Weights of a small transformer language model: width 256, learned positions.
MLP neurons of a small language model. Each row is named by its layer, matrix (up: input weights) and neuron, and shows model dimensions 80-207. Each number is 128 + 24 x the weight over its row's rms, rounded and kept within 0 to 255. Numbers have three digits each.
Before each neuron's rows, "fires on" lists the tokens most often at its 100 highest values on Wikipedia text that the model never trained on. A number after a token or word is its count.

fires on: "==\n" 47, "==\n\n" 22, " ==\n" 13, " ==\n\n" 8, ".\n\n" 7
L4.up648:135122121144113090082135108148110126151181136116135126150108137161140099120172131129135152136103125150140145138109135162105149121146160087140084135119097102141148119092191144157172126143120100188156165128151088195114144155102115148126104108075101157160144152135125077128131134109113126146084144113096173126151148110134128123143137129123114096110108084163103139117116137105154158158090

fires on: "," 46, "-" 15, " " 13, " They" 5, ")," 4
L4.up373:138077141161155103107124119106089163091092170131101137124122138088188090091082160127116186096160140132154076158111145125132126133143135154173140107144110127137140099163166147144148142112129128107130123122110111111110109105107129106135102120128116169141121161165128124116108137170118084141105114095120139127132116137152173083159170090123114111130133117134116127115150139129119142139086

fires on: " as" 32, ":" 18, " own" 11, " when" 6, " " 5
L3.up826:159119148152133171143153133113125172144118136137151121163135147131098107147096112171115127140112153124134153141115136168106108120125086106179115115152135096142114116129146179123160121112173143088160158127130160100129118099126091085090130097098117087140113140113150149114137112096122134112105123107107121141090128123147118144123109121108119165148120103054123139150129121132131090158135

fires on: " (" 25, " is" 14, "2" 10, "6" 8, " cover" 5, " episode" 5
L4.up848:081074128153122096099159153108149114131081103169143110125169111133143094077081154172164109107116130115162075144086123149131121141150117113138091158131162133101117080122113140141113125093148111126141139121131117127120108146117129110113145137101128130102132130157138122124130126125125140144145112154110117130137130138118143124089123081117099157122151156133152144127140143119146128123170

fires on: " an" 39, " reg" 35, " ar" 19, " Reg" 4
L5.up822:151126133138187104121129123109133135167115114145090129101161164199115124090086116148130144105176125093137091086151114144141126134138127124106157129094158106147183140133100114129157173137160096106122112148099144104117151099111113144089140104142130086173103158126109175152141119154126140138126086073149144113131161097168153105145120094105127191082107127128101161167118140122116169165116

fires on: ":" 24, " as" 15, " w" 10, "." 7, "com" 6, " Website" 4
L3.up327:120117138147115135178115158153160138111127121127127137132115109176105126154125096134196129120138168155094148137051171124108136122099081123128137138091124123082138106149136156130116140133170118090169139143169128155088133074129149111109154098102123125123134149116143123140169153119136127099155099164157071148111138126084155093103145088138110158117104151102107187122146134149114121182127

fires on: "." 14, " until" 10, " in" 9, " UTC" 8, ":" 7, " c" 6
L5.up594:121150118125148136135123082089116118136163138172119119164130132130133096103179120145175128095116135145138124130143105084148186143131116147147163182126140101126130128161156136141160126088113106117132109111161119101110137139100147117118166141157151149080131152134122141166097149148140109153134113108094147118153114147126137107146179160118080150096104135146136082160119130147105096139146

fires on: " have" 43, " has" 22, " had" 20, " having" 9
L3.up138:150165107096143145153129165145139144142121136141164067070137152153109139176104148091150127110149114064140149141128109099050149131155071145114122118113124110150135158148140115115096133142145132157164121103158161120139100122123093140125136176183088109174115118085142135091121118150121099125137140114099113119135089090114094133107149127126153126176138137114108107095113111140117138152087

fires on: "\n\n" 19, " |" 16, ")\n\n" 14, "D" 8, "ulation" 6, " •" 6
L3.up421:149116158139112138143065151124126151146102121139152153139104097137071080126151145157123127101109124133124106098135150105106130147089149115132107113127178107136158104115133118128135156111160134126079109078128104104143111137194151101116162102113137115117112141131131130174194160110152129119134131092194105170129138133134115130168087124128139128131160129146123132091153111149143141136104

fires on: "," 21, " or" 18, " is" 13, " are" 11
L4.up512:093097172149125126149108147115141129114114137103137165109096107141109128138098127122134157076106121151110103131112140109099138109148105128121097135122134117136147104162103106110136127131119141161117132121130136114117111111131129117126118119167144159086102158113128132107136153120126126137099137163107122105127076153148161157127148134191090125104076090163135125132121147160150115100106

fires on: " is" 39, " was" 8, "h" 4
L5.up787:105095112067143149093168122116123104123133112162139136106140100129146104129072117152140118138090124113153127196095160131139121094115108077181158146133118128167120124108140085133143105119144106149108113130132119112145126138144090111136129110123146119116110093159118155139178138069174129129106178134132160122121146143124128149132161153111122100143156156160151130179103142142106078155136

fires on: ":" 42, " |" 18, "|" 12, "\n" 4
L4.up756:125143150135144149082166071139080125124145143177159142110139121120118120160069074128135125122105121137164090149124105117143108137176152148146106143121128111101107098090138126122100181159127112132197128144160118146105113098097116143116162139152112125117115133110111126160133115169136095145143161147122155126060160123095109113134107159148128127124135135086128074151119133144110066102071

fires on: " years" 24, " rec" 14, " year" 10, "-year" 6, " was" 6, " being" 5
L4.up668:094112119117171085117129148157142143095139117164186160134158140174172170118126134130136059145100130120100114115125103157169111127133179136117078167096120102156123132088112157113114145137137115155094126097120111171149147100131136159124169155122123120099124134133117109101111108098122144124099146099100085129112138131143158159130162139126103128121140149113146113105129133143087122132171

fires on: " b" 43, " B" 36, " one" 18
L4.up317:156138126191147137114093132116131157093118085153173151109158139162143124109117111122102086154151123100107110150126142098172110105159143156137117129066117130170154069155129169115127161145121137126093131115153103080128106085133117154156159096078114120133114184137117132075155110128109153120121077176118135161114131141081125137113122113126137108134135127160121130115137151145115102126142

fires on: "|" 37, " |\n" 16, " |" 10, "^{" 8, ":\n" 7
L4.up700:116177123131108104112125151123089095106117125096095104162077147127082134135121127173141109121174162118139121127131156110112083103122112143160147123156147111124128117101132112093095148082137080161082126121120143160082141111120131118150117105105094164128106122107121112186175127164087114102115110121124152125118146090100156060126140131153123103113130126135115109132135179146118137147128

fires on: " was" 39, "1" 8, "3" 7, "′" 7, " were" 6
L4.up943:154167123086073150125122137120147099123158136096128131146113156132118145127171172130131142107143113147130127159154120137135189146119175133068133106135121115112136124118120110157121124125134182170136117124179139112152121121080104125156156160108141158116143101097153112186112165130147137112133156099139110169133108135139103135144073141154082143117134151137101103145159145141104123140117

fires on: " " 24, "-" 16, "==" 11, ":" 5, "\"" 4
L4.up484:169066156141148137141102123115115086130145165191133071083155073143149137094122102119142105138174092085096125158161112180108128114134100180161137110139153111081128092128143125111159131075152137095109137114151152107094127136134135077122147099170155140131099156137103132149133114142130152131130118151119110139140149169099113141139178109136130083117111147122162145113123147158113127142083

fires on: "-" 13, " km" 13, "–" 12, " back" 8, "ical" 7, " and" 7
L3.up517:120100135127095135179176166098130158101129158131121117122106066148142124150135134142121084112096122094114090150142086176094152125183118154118150123128093163119112095153112140069152124136152109128120107117135133177162102093143118084151156122179094143097151161097142114118088081093162146122073161105130131152155092142124165126125162143100164146157134109141123121141112136171111118067156

fires on: " by" 25, " ra" 12, "==" 11, "aw" 6, "pr" 5
L3.up894:141117089132127147143088133135141082167123124130169079126107134141128163141113142136140109099095123139133167151126113120138121140086084104122136104126120132148150126134077153128146153145136130149092111156139156161160128124114088125088121108122150185115136189137155152128114101096148148133105137111117173164110128150147107085131110147109158158148150090130073097152086126150153120092137

fires on: " on" 27, " " 26, " in" 23, ":" 11, "1" 5, "2" 4
L5.up483:111136109143157118097138111135148137171120109139143133127151160115149124121132092099185152114132148130138095143083130110133133159149152173100123134166118107082105112091116094138120115140108111135164142177147119145119105138090142128106106154134151146109138140119125103130131136137097147120124123105082149141059111120147136180117156185092140126100092115105163151090117138128085130110147

fires on: ";" 25, "." 25, ":" 17, "," 10, " |\n" 8, ");" 4
L4.up651:094124126112140173124147109105164089095128134133160119133123126155144083126185175142125116125131145129119109101128147175164101151071103117133137124166112145133125146074173174117105132152122124085152134121126181141085098138144126159115126105127114160135157122126083180209105162152113110122144129097127125106119107090119112160159119148128126148137122132127114098126136108115118112169128

fires on: " (" 18, "-" 18, ")\n" 9, "ST" 8
L4.up190:155151121136173124176136149114127119134120136114090142140113098119135105120125139141139154095100103149138132131106134122093084099105134188136123121172116139166071132171123095106095124129126124072124114108089173118117137116088128097122134094136110192153137120122126129103110152147145125087105140106087148128134143110151143083123094156113123152133115150139160124146095128116176128109153

fires on: " to" 15, " and" 11, " that" 8, " f" 7, " so" 7, " October" 5
L5.up398:120125082143100150116111120128152120138139150097112100132095109105115122121154108139112149113126129143121107150131145182151147156141129082105119093144177135107155113121129162121109177150114130155092088138158105150134122133134137099096135130150144149100123168127108130140134132113146123085089114150159146164146138168116125135165141157126166149164172112157128136110162141119146124054124

fires on: "0" 18, "E" 12, "D" 8, ")\n\n" 6, " (" 6
L3.up75:157145127146128113124134129138131147165073151151103153119128143099164074126134097185120157140137099140136174092124134148078082148100129093118144181130125137160152133127113110115116135100139114105133090134182101095132090109166137158114176114154107144138097112115170127130155149135143165086099121101102112157115138152124173172121141122121096150136160105105141152119132119151094148116150

fires on: "-" 45, ":" 15, " named" 7, "named" 5, " " 4
L5.up970:115122135184145148131120064148116148122126148119135100173142113121139150133139170132137082115152142132182158132111143130101160153175118133122090104139122108110084082055093111121163115110115162161108108113101124111124172113077112101149086098157117182085203123170156106147145120138121129115136134117138130114110110107094125142116133139126129147136094117128144151139076122114109155171130

fires on: " is" 14, ":" 9, " are" 9, "." 8, "-" 8, " they" 8
L4.up911:132125102128097129140149100176108126150163116123145110130057118125149136129147152126142133136117115133113134154132122149144105144118086121159145116113124116101094111120140147120130121133154129124166199132138125129092067070111154098153106130109093129103109142088162150113111121112110063110118107138152103137164112150106138099135121117150117134103121169103075157153174148102123109165110

fires on: " had" 31, " has" 29, " ad" 27, " have" 7
L4.up336:157139123098144128092093149144135090125130120146130125116100126139111114184156146154108136115130147132126143131162171097132120117135159111112119137159105133143172151100139110117093121150127144119131144154128114149131129103155093119148093141119126113133133205105131120094133151121072096124103154107134136175114164066129127154173132172110125114154166131141099146130123137142102124100143

fires on: "-" 66, " " 22, "\n" 4
L3.up348:187092129148125130179126126126125110114110122145124117108117076146147117129102114118093153103153084139155132134123126161128105117126096148137058125173164100102151098134153110117100114093191092141144173110147121115108136173124103091118101121174087136123132146104113161110120103135137125141119157165123105111132118150123129145116090179134118074143134113105127130086130151152133153144090

fires on: " as" 52, "-" 19
L4.up997:159147167143140127151115129082145156106102163131109154098066119113145120130137105142120144085164100145141130151067174095147127110135085119134169139152130100166104105139146101124124150088128128084099139152100151131131140110113121089116128106112154125139117135133151120124122161135124097115125146153132149109118162124134109119128090143150086115124116171120160151167135174099162100080156

fires on: " |" 24, " a" 10, "." 8, " was" 7, "|" 5
L4.up733:151115149096085152157145172107169097145133125110120121134065108143111179154156142135115108123136169149127123154102140126143121118135118118155149119148127102094144162140128123145099129128119134148148148117126131113099121134085170114157089130128129116172131169160094109125138140104102115152177149131150102129135125108128117122102125140075098138135164104122101111118133120131138119126134

fires on: "-" 20, "amp" 15, "\n\n" 13, " to" 6, ":" 5, " and" 5
L3.up442:136128123148174138137174115139108108113126126104164110087113110104128129093106077153132097138105135149120128152133095103220144130154101115176132141127094150104114173104159137116092172123157125119158151175131157087136096123122094108092144130105102091154146134155126156159119120119130101167124148128137123164118121105127116132111132135140126102106136112122146126129157136096132111123104

fires on: " of" 18, "ir" 10, "s" 9, ".\n" 8, "hest" 6
L5.up139:112168123114087146131117160120103120119124131140159117141093116122134121153133141148135106145087102135157109091141134129128135122144138130095118114107085125095139152148139153130154164118102127142100131103136119140145134186083068131108122174134123129089097102131095180163130158119117137136088115116160150143148109095118117180136136130123153134088138132116133109129139123161125141127142

fires on: ":" 44, " Bill" 9, "|" 5, "igital" 4
L3.up874:148102133170141154151143127142080091100199107146118135112148151141085124108126144160125143125137131085138129095114095131133115114146119173131115131149091105098114156140164118116136138126108090118166102117095136089184107097105116119172153113152135156164140096088074144092139145098138134082082113110108139073106078127134157114150158144105157098167116136144170139113157132109118106161161

fires on: "," 47, " and" 12, " |" 11, " |\n" 4
L5.up216:109126131113175150109106160093115100119147131123128134130139149188115111130150148159131119116143128168101108125135123186139144120134103108105114170169133152124114160136154170125126136131152141129123097125157157138138136146153125118125124113094115147116171125175124150154146100153105164098112088112098141154165122119124080091103129103169155125121154113103121106115149159124142096102188

fires on: " on" 38, " re" 17, " b" 16
L3.up629:095147139129164149113090126127122128109079134106168155096106114163158112153121100115100047129160142121136164115117137086150152101082160166085130120115090134096179114142122151124125150160104110118121127116144098139120124141093106134126115151121123181088134181134133142129147107099112135130150137154132121137135123127131146153148142119157134137091131108097141132179151140108160079103154

fires on: " a" 52, "|" 19, " pur" 9, " Sup" 9
L3.up420:172071140115107131085104127127141156131127108140104138120082136140126133121119163156086130124126139070103119131162145150149155175138120114116136135099106121119133122113164108148137113135123129137149093109150109114099121133123158097146153121121107127141074111108151131154157172077074099118157154138140109145141147173081159142152119111124148145113140137099081117122146142135161135126109

fires on: " that" 33, " called" 8, " named" 4, " described" 4, "ed" 4, " announced" 4
L5.up950:185173105130127150102117102103133128131125123091173133123114146133159116132113170122101157122106091151107135110083123118127155112114091155113141118146125114111106124121104120151117128108155086135114164146102155139119127106079142108134094094128129132082145160139151134166148105121118100110179111133128087132131151112116077126128141130135102114140113098124151154133150132114096110089095

fires on: "\n\n" 23, ")\n\n" 18, " |\n\n" 15, ".\n\n" 4, " ==\n\n" 4
L3.up356:111127115150117144107083124117117125124116140121155070171138130096113111136141118144118121161129113167129155125141136173132138148112165086161074174124120070121103170130106155128127141143109105173146142121123168121122131157165127108101097094097123143142126133147120116123128125136096146170139107101131105138092160148113103111155083150136126084138140122118100144098116143137149142103139

fires on: " |" 19, "," 14, " and" 7, " or" 6, " with" 5, ")" 4
L5.up565:098102148122151117150150131090137147139105155126151133135147121149102117168136131148177121133136130112134157107130149146113170095119141098124174124130164093132121168141122107128105105135126126118138119141152186090119115141203142120104111096156114136105126176122128139154114130144089154106109111104062127158114103122113128127136090150142121150124136154101125090142142110110173124099152

fires on: " own" 19, "H" 17, "h" 16, "-h" 10, " str" 8
L4.up704:129138132156166152072151106128120115112169146117138127134161116159129106111142120133107076126118115123152094169137181160098090100151068138162157112178096161129108135085129123126143109144155145108152091121107112141143130119088092142147150139144148180118143128132134110127175180091137167143144115134159176136089124125125110133106178126150113127140121120139120150134109103152165124141148

fires on: "\n\n" 27, "9" 21, "2" 12, " P" 10, " |\n\n" 7, "|" 4
L5.up816:122132147146138076137110128112150113122145104116158173110130163097153130136115111187133130084139140118127149126163114120173121125131125136118097131164163102111118092116141133106114160151123154143102109136114139104124110135132095155118131133101141136115150131124142162095124123109125129127095126077109170135108083146130129109192123132167090115129143122136123197069126161139139083117111

fires on: ":" 30, " rec" 21, "." 18, ")." 16, " ." 4
L5.up182:113110136093086099126152102100100118145106130141120130116137110160123084162175141151155142116126168128145094122114105116120138130182095172137120160114112133123132088113119122126135135109135086097087151094153130137109130119137136128132143145127157106136079195111119142120111099129116126111099120105158148102117111152152131143173137111111120176143101119072096122117166146162124115132119

fires on: " to" 56, "I" 11, " that" 4, " code" 4
L4.up855:154121079086112111142124112143132103181141164129115136119132152153118135125135100109112168092130135120140125102098129121122190144160171110106132118149120109135142173137133123135119183110105104145140064125127086128167144146126118142165110162136099112171103093149121154136141101094122135117120121159145124134137161146159094169143144082108132132113189115127163148131142104158138081083125

fires on: " is" 19, "'s" 18, "==" 7, "inc" 7, "ivers" 4, "ways" 4
L3.up286:122114054168138103156135159141132121145097109162119123155155134124102131145141126141082117149142141147126131137142166108149125127103119087150102177127115115160136145118120103114144127094101106127119126148107148113157136144127136095089178211052128153145119159191140154086151136126121117116101116130159143141096179138140165152116099074147101134112126152139095149092147134091098148179155

fires on: " was" 24, " is" 14, "," 13, " (" 11, " " 6, " born" 5
L5.up246:146134123127126112145117095117112152112124106117085121137119140116075121096132116151145114093156087148154125161093174194142086142148117151151123141137166110195095107137108147109104126142122146135093135118118158141147153163081106119129162148123074175166133118106088113174122149158158142116122120118141154147090132121169145138113159125142093118094139098110127162139109153158129155095101

fires on: "1" 34, " UTC" 12, "\n\n" 8, " " 8, "5" 6, "4" 5
L4.up476:156113122134121120088137175101141129126191104092129124136136114142155122087109153122120109162122116105139099134120119136149083137146087122131147149194137114102156156146088152094128089115141087148133137084168110144126143145114143131123140126074130176125123124167127113132162153074153128121106128118132132126123117152074155128134120117147079142136129127101115103132135118098105145100091

fires on: ":" 31, "ates" 11, "rop" 8, "\n\n" 8, "vent" 4
L3.up444:108163128145120109137154091117138118178139104148099096056129102127179091154135086117139096118148141133113138156099130150175139104152178152128094157102139150108106113106091139090096159121150113145159142151128135123117166100102135160120179157136114118166092110125088138135079092131141131161112134161149154095096119092104077136130106118132115146109159114110145126145109125139092101119118

fires on: " " 24, "\n\n" 10, "vent" 10, ":" 9
L3.up117:079127158131148146083181133140130144106114159103120141149141135172155106142198130120126126167141121128128116123093148115093113167138132129127145141173119137078141137124122166162118129122134123145150161148142147129101150082097114083129081137132126129131163133160145104127154123110099145136129115113120138125117120147089173130116116075135150132139129097096138129087128124151098099138161

fires on: " was" 37, " been" 15, " is" 10, " from" 6, " being" 4
L5.up407:133128144129182116172068117134153113112105155077125147081179120169126126125177121135132101098192079139120121147104141156196113102118135116113121133129129125162105122120135119136150153159085165115068122127092116145130159129087095161130126118137126161091143139136140136089136144126164123112181107122177158160106118118119135153106133116093094172116142120109089111121127118144163176109106

fires on: " (" 25, " " 24, "\n\n" 5, "," 4, " football" 4
L4.up87:091112092137186113095152105111150143150117130170129119137119101131125132147145141103121147151138122095135082123135103124136139168124097096154156152134081133149135132131095129085173140128120114150095144158108094108106166113131117092118112153128123105149142086171089096136129146115092164146102126120141123094149109123118192100070142132131116155096158105120093162135162113165137121149140

fires on: " has" 68, " had" 19, " have" 13
L3.up245:139146129155136130134120119167091122109121127087106117108106098116126128163078159149136133097134134112126128145155142138140104138135154146091148141159121139130109132139101156184100132137120151104129131105105132143143155116078101118146157129122115154102141136102142083119138143144119092124125134077114137132087126074150164118123109074127116148145140127185063175127099143093135184081135

fires on: "%" 16, "." 13, "-" 12, ":" 11, " (" 11, "\n" 8
L3.up1006:105112109160126104145131123151087087102135148131072156133114159092153108118122138108159149083137091130143142156123135131169117124112130137097067209135104131129104091175164124134092161124101101121150133117113128121112122124122147123100077118125150130124163137108162074118099133145115108120104136130094150109124141155096111150114109133126125144137142156119137099160086135106116095095123

fires on: " dis" 16, " ad" 12, " at" 8, "—" 5, " m" 5, " f" 5
L5.up167:158097130124146125126131132122171128155115134147118161107116118184128120163057124123140122120130153121156158073181121124087135144126107081120114102118130137122115150127101107128105177135112135129113113116133120158132139110128121115116141136119142150151153144150120092157141121077106110146118148092091095132101135132121140144153131163118118176108118145146125103110151149125144144135140

fires on: "\n\n" 51, " =\n\n" 29, ")\n\n" 12
L4.up652:151144131136174162141112169148122140069167147093152160206118121088100132119108104134132129089112113146148151147147145146111120104146146136150156147102165125154117144109113113115111160127139129143132134141112153130150098124103115091073109135087113126168104128130107104106131141139138091093147134127101124165148131157131104140151108119116117131120139129103124116182100153142100108090125

fires on: "'s" 34, " for" 29, " and" 10, "," 6, " of" 5, " with" 4
L5.up859:101111130159146136135155155132162119127151132169103125161134158101094099103143095176149131133138147154119128147160123123139172106109123117118109117181163100113104121155137178145083134103162113116136154145125145176144117107153144111095150130094099078155161107129121186146130078149133115098133107133114140108131139135143125077108148085153161142114153156140154131088138151132196101115133

fires on: ":" 28, "0" 17, " UTC" 8, "ol" 6, " w" 4
L4.up954:121158147166145103149156142155164141141122146130158122143107107157177138114175153120127058150114094137102177151088099097145151140121138121138092118124107114147120085126130083132140136168135134133149129164170143117100093104130105098126108137109144135144128134123135101114115187115102118147141142148095111123140126149127160066104134091139097137095174179091080147116179136144084130133135

fires on: " that" 43, " to" 13, " into" 9, " announced" 5
L4.up835:158138131150140111080118131109121119141096096128140152126097148100105112089157126142157159152100132167111105117149155157136160102106127124103133125139161108136079126127114166117101132106132125161141121145116120092126165107079143082095120155103141130125137153149132143118101104152108111119186098117089115098084161108123100130168122099136104130102087121150129137092145148102163151148120

fires on: " |\n" 24, "|" 23, ")\n" 11, " F" 7, ")" 6, " |" 6
L4.up33:107094116119123095117147122104128130110137126094151125133110148150124118102120115128140107161129176177162145103085178125102137107210141122158117127134140140134120101092102180091130177099098130128093098098109121151144150148124111118157126135117159115109100137125066168159146097122119147127080120151104149132089122107133143124130101107123121094140110152112181142125090126172146111142129

fires on: " of" 18, "-" 16, "ST" 8, "ource" 6, " and" 5
L3.up175:108090149119151154144142169111138117106131118121092194148102086156122134167123143125112141072123101138146142139126124128099114114133121153137171167146119121130158105151131130124093127122116138122087119108159104149168148111131152138125134147146136134130095127151149115104125122157132138096126113103106091122144065136080143135137158106102117153134138177129167112134123163127128107138115

fires on: " and" 14, " \"" 12, " was" 12, " were" 11, "-" 9
L4.up629:130121136116122143097129122180195118143136130081127117144131128155144137138117099151164134154092127109118116149123140091146146140130135139090137143151107104083150173122126098122083130157132192108188104099151123129144150077109078105123099107102093086161139150102132114169111129126137134129120147093141128137129136157068170181135099128136148130119117145123127078106124090168076143133140

fires on: " the" 42, "|" 32, " UTC" 7
L3.up853:154085140171127118106132113124140124126119111107083125138127116164117141106090184082129150110128099106157068102144140109172108174102100128122145120134126081127156114109139138143166111116128137116136150087147103076144142129139122129124115091138123136162106108118125076087132178157143120103110152110120144159132149154127133111120146092133140134114093155146136177114111146152168130144101

fires on: " |" 27, " have" 8, " had" 7, " ±%" 7, " has" 4
L3.up810:145171136147148161115149137126118100093108131177152113053133165146129096139081185124149140112105139103120089129164130140145138130099123153142121123117113173111136107148145142130151126128121140117079125146113112113167128102102148140160167144174174149080148172124158133065107106121097126085069111133127108108142119129140137128103164155103159142164112160139162111114101155142101126112167

fires on: " not" 27, " min" 7, " Min" 6, " Not" 5, " r" 5, "==\n" 5
L4.up221:140142145138160143152132114093181128103163120159093129138138152142130097112135144106106139139115131119154142125098085098087097110095118176190153132112154113128145139134123125123126157106139129165126125119145118131128149161096123135078127131140119138170137176098098118136156109116133135123152103150126176136099124152156167099073148102127162121131115132102095123080085141121131152113173

fires on: "-" 32, ":" 19, "," 17, ":\n\n" 7, ":\n" 6
L4.up922:163115128132123162116098133121131129085140133127170116149140140118140116115143193093070142113176164144164084140115130133098141165152162130152063083155146133115104110101132122146116131131114124141144161141127118130132101063082121113119113089155113151168121150139104096136104144136086106168162090102136090117100114138116112085147123153163114148138093106124155133136121106121118140164091

fires on: " (" 20, "D" 8, ":" 8, " by" 6, "ording" 4, "E" 4
L3.up213:105129113113091144209133146137097109114118114149107114168083106138100084132174136129164145076141101105106139114135142137116125166146149112056139113121174113120142109121093084106162154114137116145178079089173127150102114189156110155130169146116122121119117117126130140130137149131134142118108100112115123149147149105151144123138115117105102128144150084127144130142097118182115165125141

fires on: "1" 37, " " 15, "2" 12, "3" 7, "9" 5, "8" 4
L5.up914:111143127116149119082133152125140096131158137193141123171111106206155078116136140084126146166122159111125116108150089123111094151130139088088142104122114130105129154119079100143132156131139137143162141087168115092129162160108067123150116134145143151146135129146145109118152171115102134169165116128127146127119111128126155119133147096104085130148146124142167171138118124110106145142114

fires on: " had" 47, " have" 39, " having" 6, " has" 6
L4.up235:146142138098156165112116123133153119113126169129151103104134163147099092169107132092119093102145119104122100124183089119095139092115099117103140130137105135117119122123105159154128141149134159120120145150124153119146183096159109149163134127136107166129134130132134118070094108099111129116123119102138123144147116133152137166117181142135088129157126178154124095091114141135115121170109

fires on: " an" 34, " reg" 14, " d" 7, " household" 6, " living" 4
L4.up360:159121101095131107112148173106178120157101102109093117109136161178106141135074136130116095109119126140156106074150134138093107158125142104080168114134168125105158168143133126140126120114160123136156150125157149097142132146127129132127127113098112113154135176086078130106127138099141120097103125087082101108158139098153135159096120167098140130112132143166127124139095107123154134106158

fires on: " sh" 28, " ele" 10, " /" 10, " large" 7, " so" 4
L3.up650:123164138101142142137091115108166150159144122134110169155128085124145105118142136127137119140116154141145138128121180121154122146119115106133107143101094156127119119100155124102158113161106176152082092107130099108151143165108148108134195151070115094150104106124171149115120154136183092167110107130128111104112129131148174126149115176135116120141120114154098101145167096149102133128142

fires on: " is" 21, " (" 19, " t" 8, " m" 5, "2" 4
L4.up391:127088095154121093109136158096139094114117134111164125160144121126147169113110134165129134130126135162113128164124143151105109136099127109093176121143179164128134108134111086120100128098195169118104118143156118116148104145128135153110124123136142119113099121149134094145140146104120151139149114168126084083110124101114088165129095129135115144095136144130144170136095115137113135112131

fires on: "-" 27, "," 20, " and" 16, " such" 9, ")," 8, " the" 6
L3.up796:121173144156118139134151096132134120129168094128158103125134139121135101154120161165092141127136129128141178158105086143158145136108136118137108120139125120110153104116145174143126181144171141132139163109162113136118114108119116110114153127137117085146152155130129168130106115120118120091119121106106086139081126150151118116103113148123096135117143164150108122125136121121117138110096

fires on: " of" 39, "i" 16, "e" 10, "ist" 5, "x" 4, "ina" 4
L5.up634:101160119178128162115114141156134125134139118132136083134133132108139112105118109145100103091102087171128113157102160160154141125104137101092147109089107119111128102152131171120129125144108151104096132129109167088113132139125108154131119170141119155121107108156096104135150123165151126131160124113122093111121145104128136084143084129149070101136153138171155139169065152156126112162157

fires on: " is" 24, " had" 20, " has" 19, " was" 11, " were" 7, " are" 6
L4.up404:137104142086165100117136141099133132144128115100077093163142166124141101117157118125149166105124148129150139124101116096096157139159130113178144128115115125172126158132148122116117113124133157140121178086122142153174123137135122097085085115104087142116120169170127126117136086146079097169139102119102156141123147112118069144140118117152122127133137161128147118094150157136144122084155

fires on: " was" 32, " were" 14, ":" 9, " that" 8, " had" 6
L4.up603:132107117161149132128109137137144140146143180096109129146093104110131130133138160132159106081142104101139136153151131131137160140185135150164148163081114139131129161155110162138151127144134115130126142125126143136118113164139145119133099109098122122115119127150116117144109111127131148156128134082128125144140128134154064148108148140120141116145168109124118101100103133146161119121148

fires on: " r" 47, " min" 8, " reb" 8, " gr" 7, " dec" 4
L3.up187:139128124141160110117143128134163135108157119137124123083114117146115117157096141100116107170168136129148150126131093102094131117153082108132118113118137113158147132165141163121138132139169117149106100139131119094110124117115094130139149134094108141189130138135152175118136091114139121124104101104170126150105122144169167132136110113117130133101087131143124126078163131160084105138159

fires on: "\n\n" 37, "==" 29, " |" 7, " |\n\n" 6, ")\n\n" 6, ".\n\n" 5
L5.up652:114136153174144142128131141126119121129135192135177192148084110048167144123110197143131121083139116159141103137177137112128120108144162133110141151166130099121119082123132117165119162147118098159151103163127138113105146134120116109094132151122134155119106167149112120106111174140120166155112123136141128145141135152085161121116115138177093135140114119123079137158127150158129107105145

fires on: ".\n\n" 56, "\n\n" 9, ")\n\n" 6, " by" 6, "==\n" 6, ")" 4
L5.up524:121144121127119125101132127114122078154160130140149127131175083136104082108176113140138141123138137114102170150136128120140152141128177159136104120138112117140123118125144096122129111096162121141138111110140133174158166128126126139149090126134127123208145141154101116158118133062158149106128140137189163134096185117094130144139129109157141122107120158139119097096138130091111177095124

fires on: "2" 22, ":" 20, "-" 5, " October" 5, "1" 5, "|---|---|---|---|---|---|\n" 4
L5.up558:108177113122135101162149154123106134133129106134099098126133156131142133101121136107158098130156175105115113103115108153109141159132126095167164171133127119127150094101080113102125166167118128161130116107118165098100138099136095132138152127158150124119143144144117109051158138104094125134100106113118147147120147141151119095140094091125110088144156123138175173129146114100121052133162

fires on: " |" 24, "|" 16, " of" 5, ".\n\n" 5, " were" 5
L4.up686:108109169133100119134167095133144154151114141131124130129131111102146117137164129079093135086137113145134126145149158163130144126118104066103170082138103094061103125169120083174131102119139088136192123130130127112130126112139140119133101133154162109174153172135107128120157122097123123160086129111151136119146142127113145140113122120114119137125150106149165119116159151139167113107101

fires on: " pre" 25, "\n\n" 20, ":" 9, "\n" 6, ")\n\n" 5, ":\n\n" 4
L4.up798:155141136087132089147147136144132146107144148108134117131151125118140137134098068140143122120123106105074141132104115066149129106112186145145156104124131132081126126112142124100108188107112123089149080170170142140172128105094119181108085134147117117116119184118103115099137136110108162107114105164077116151082140122092152152123112135153143107121132144088134085119097162142118089137143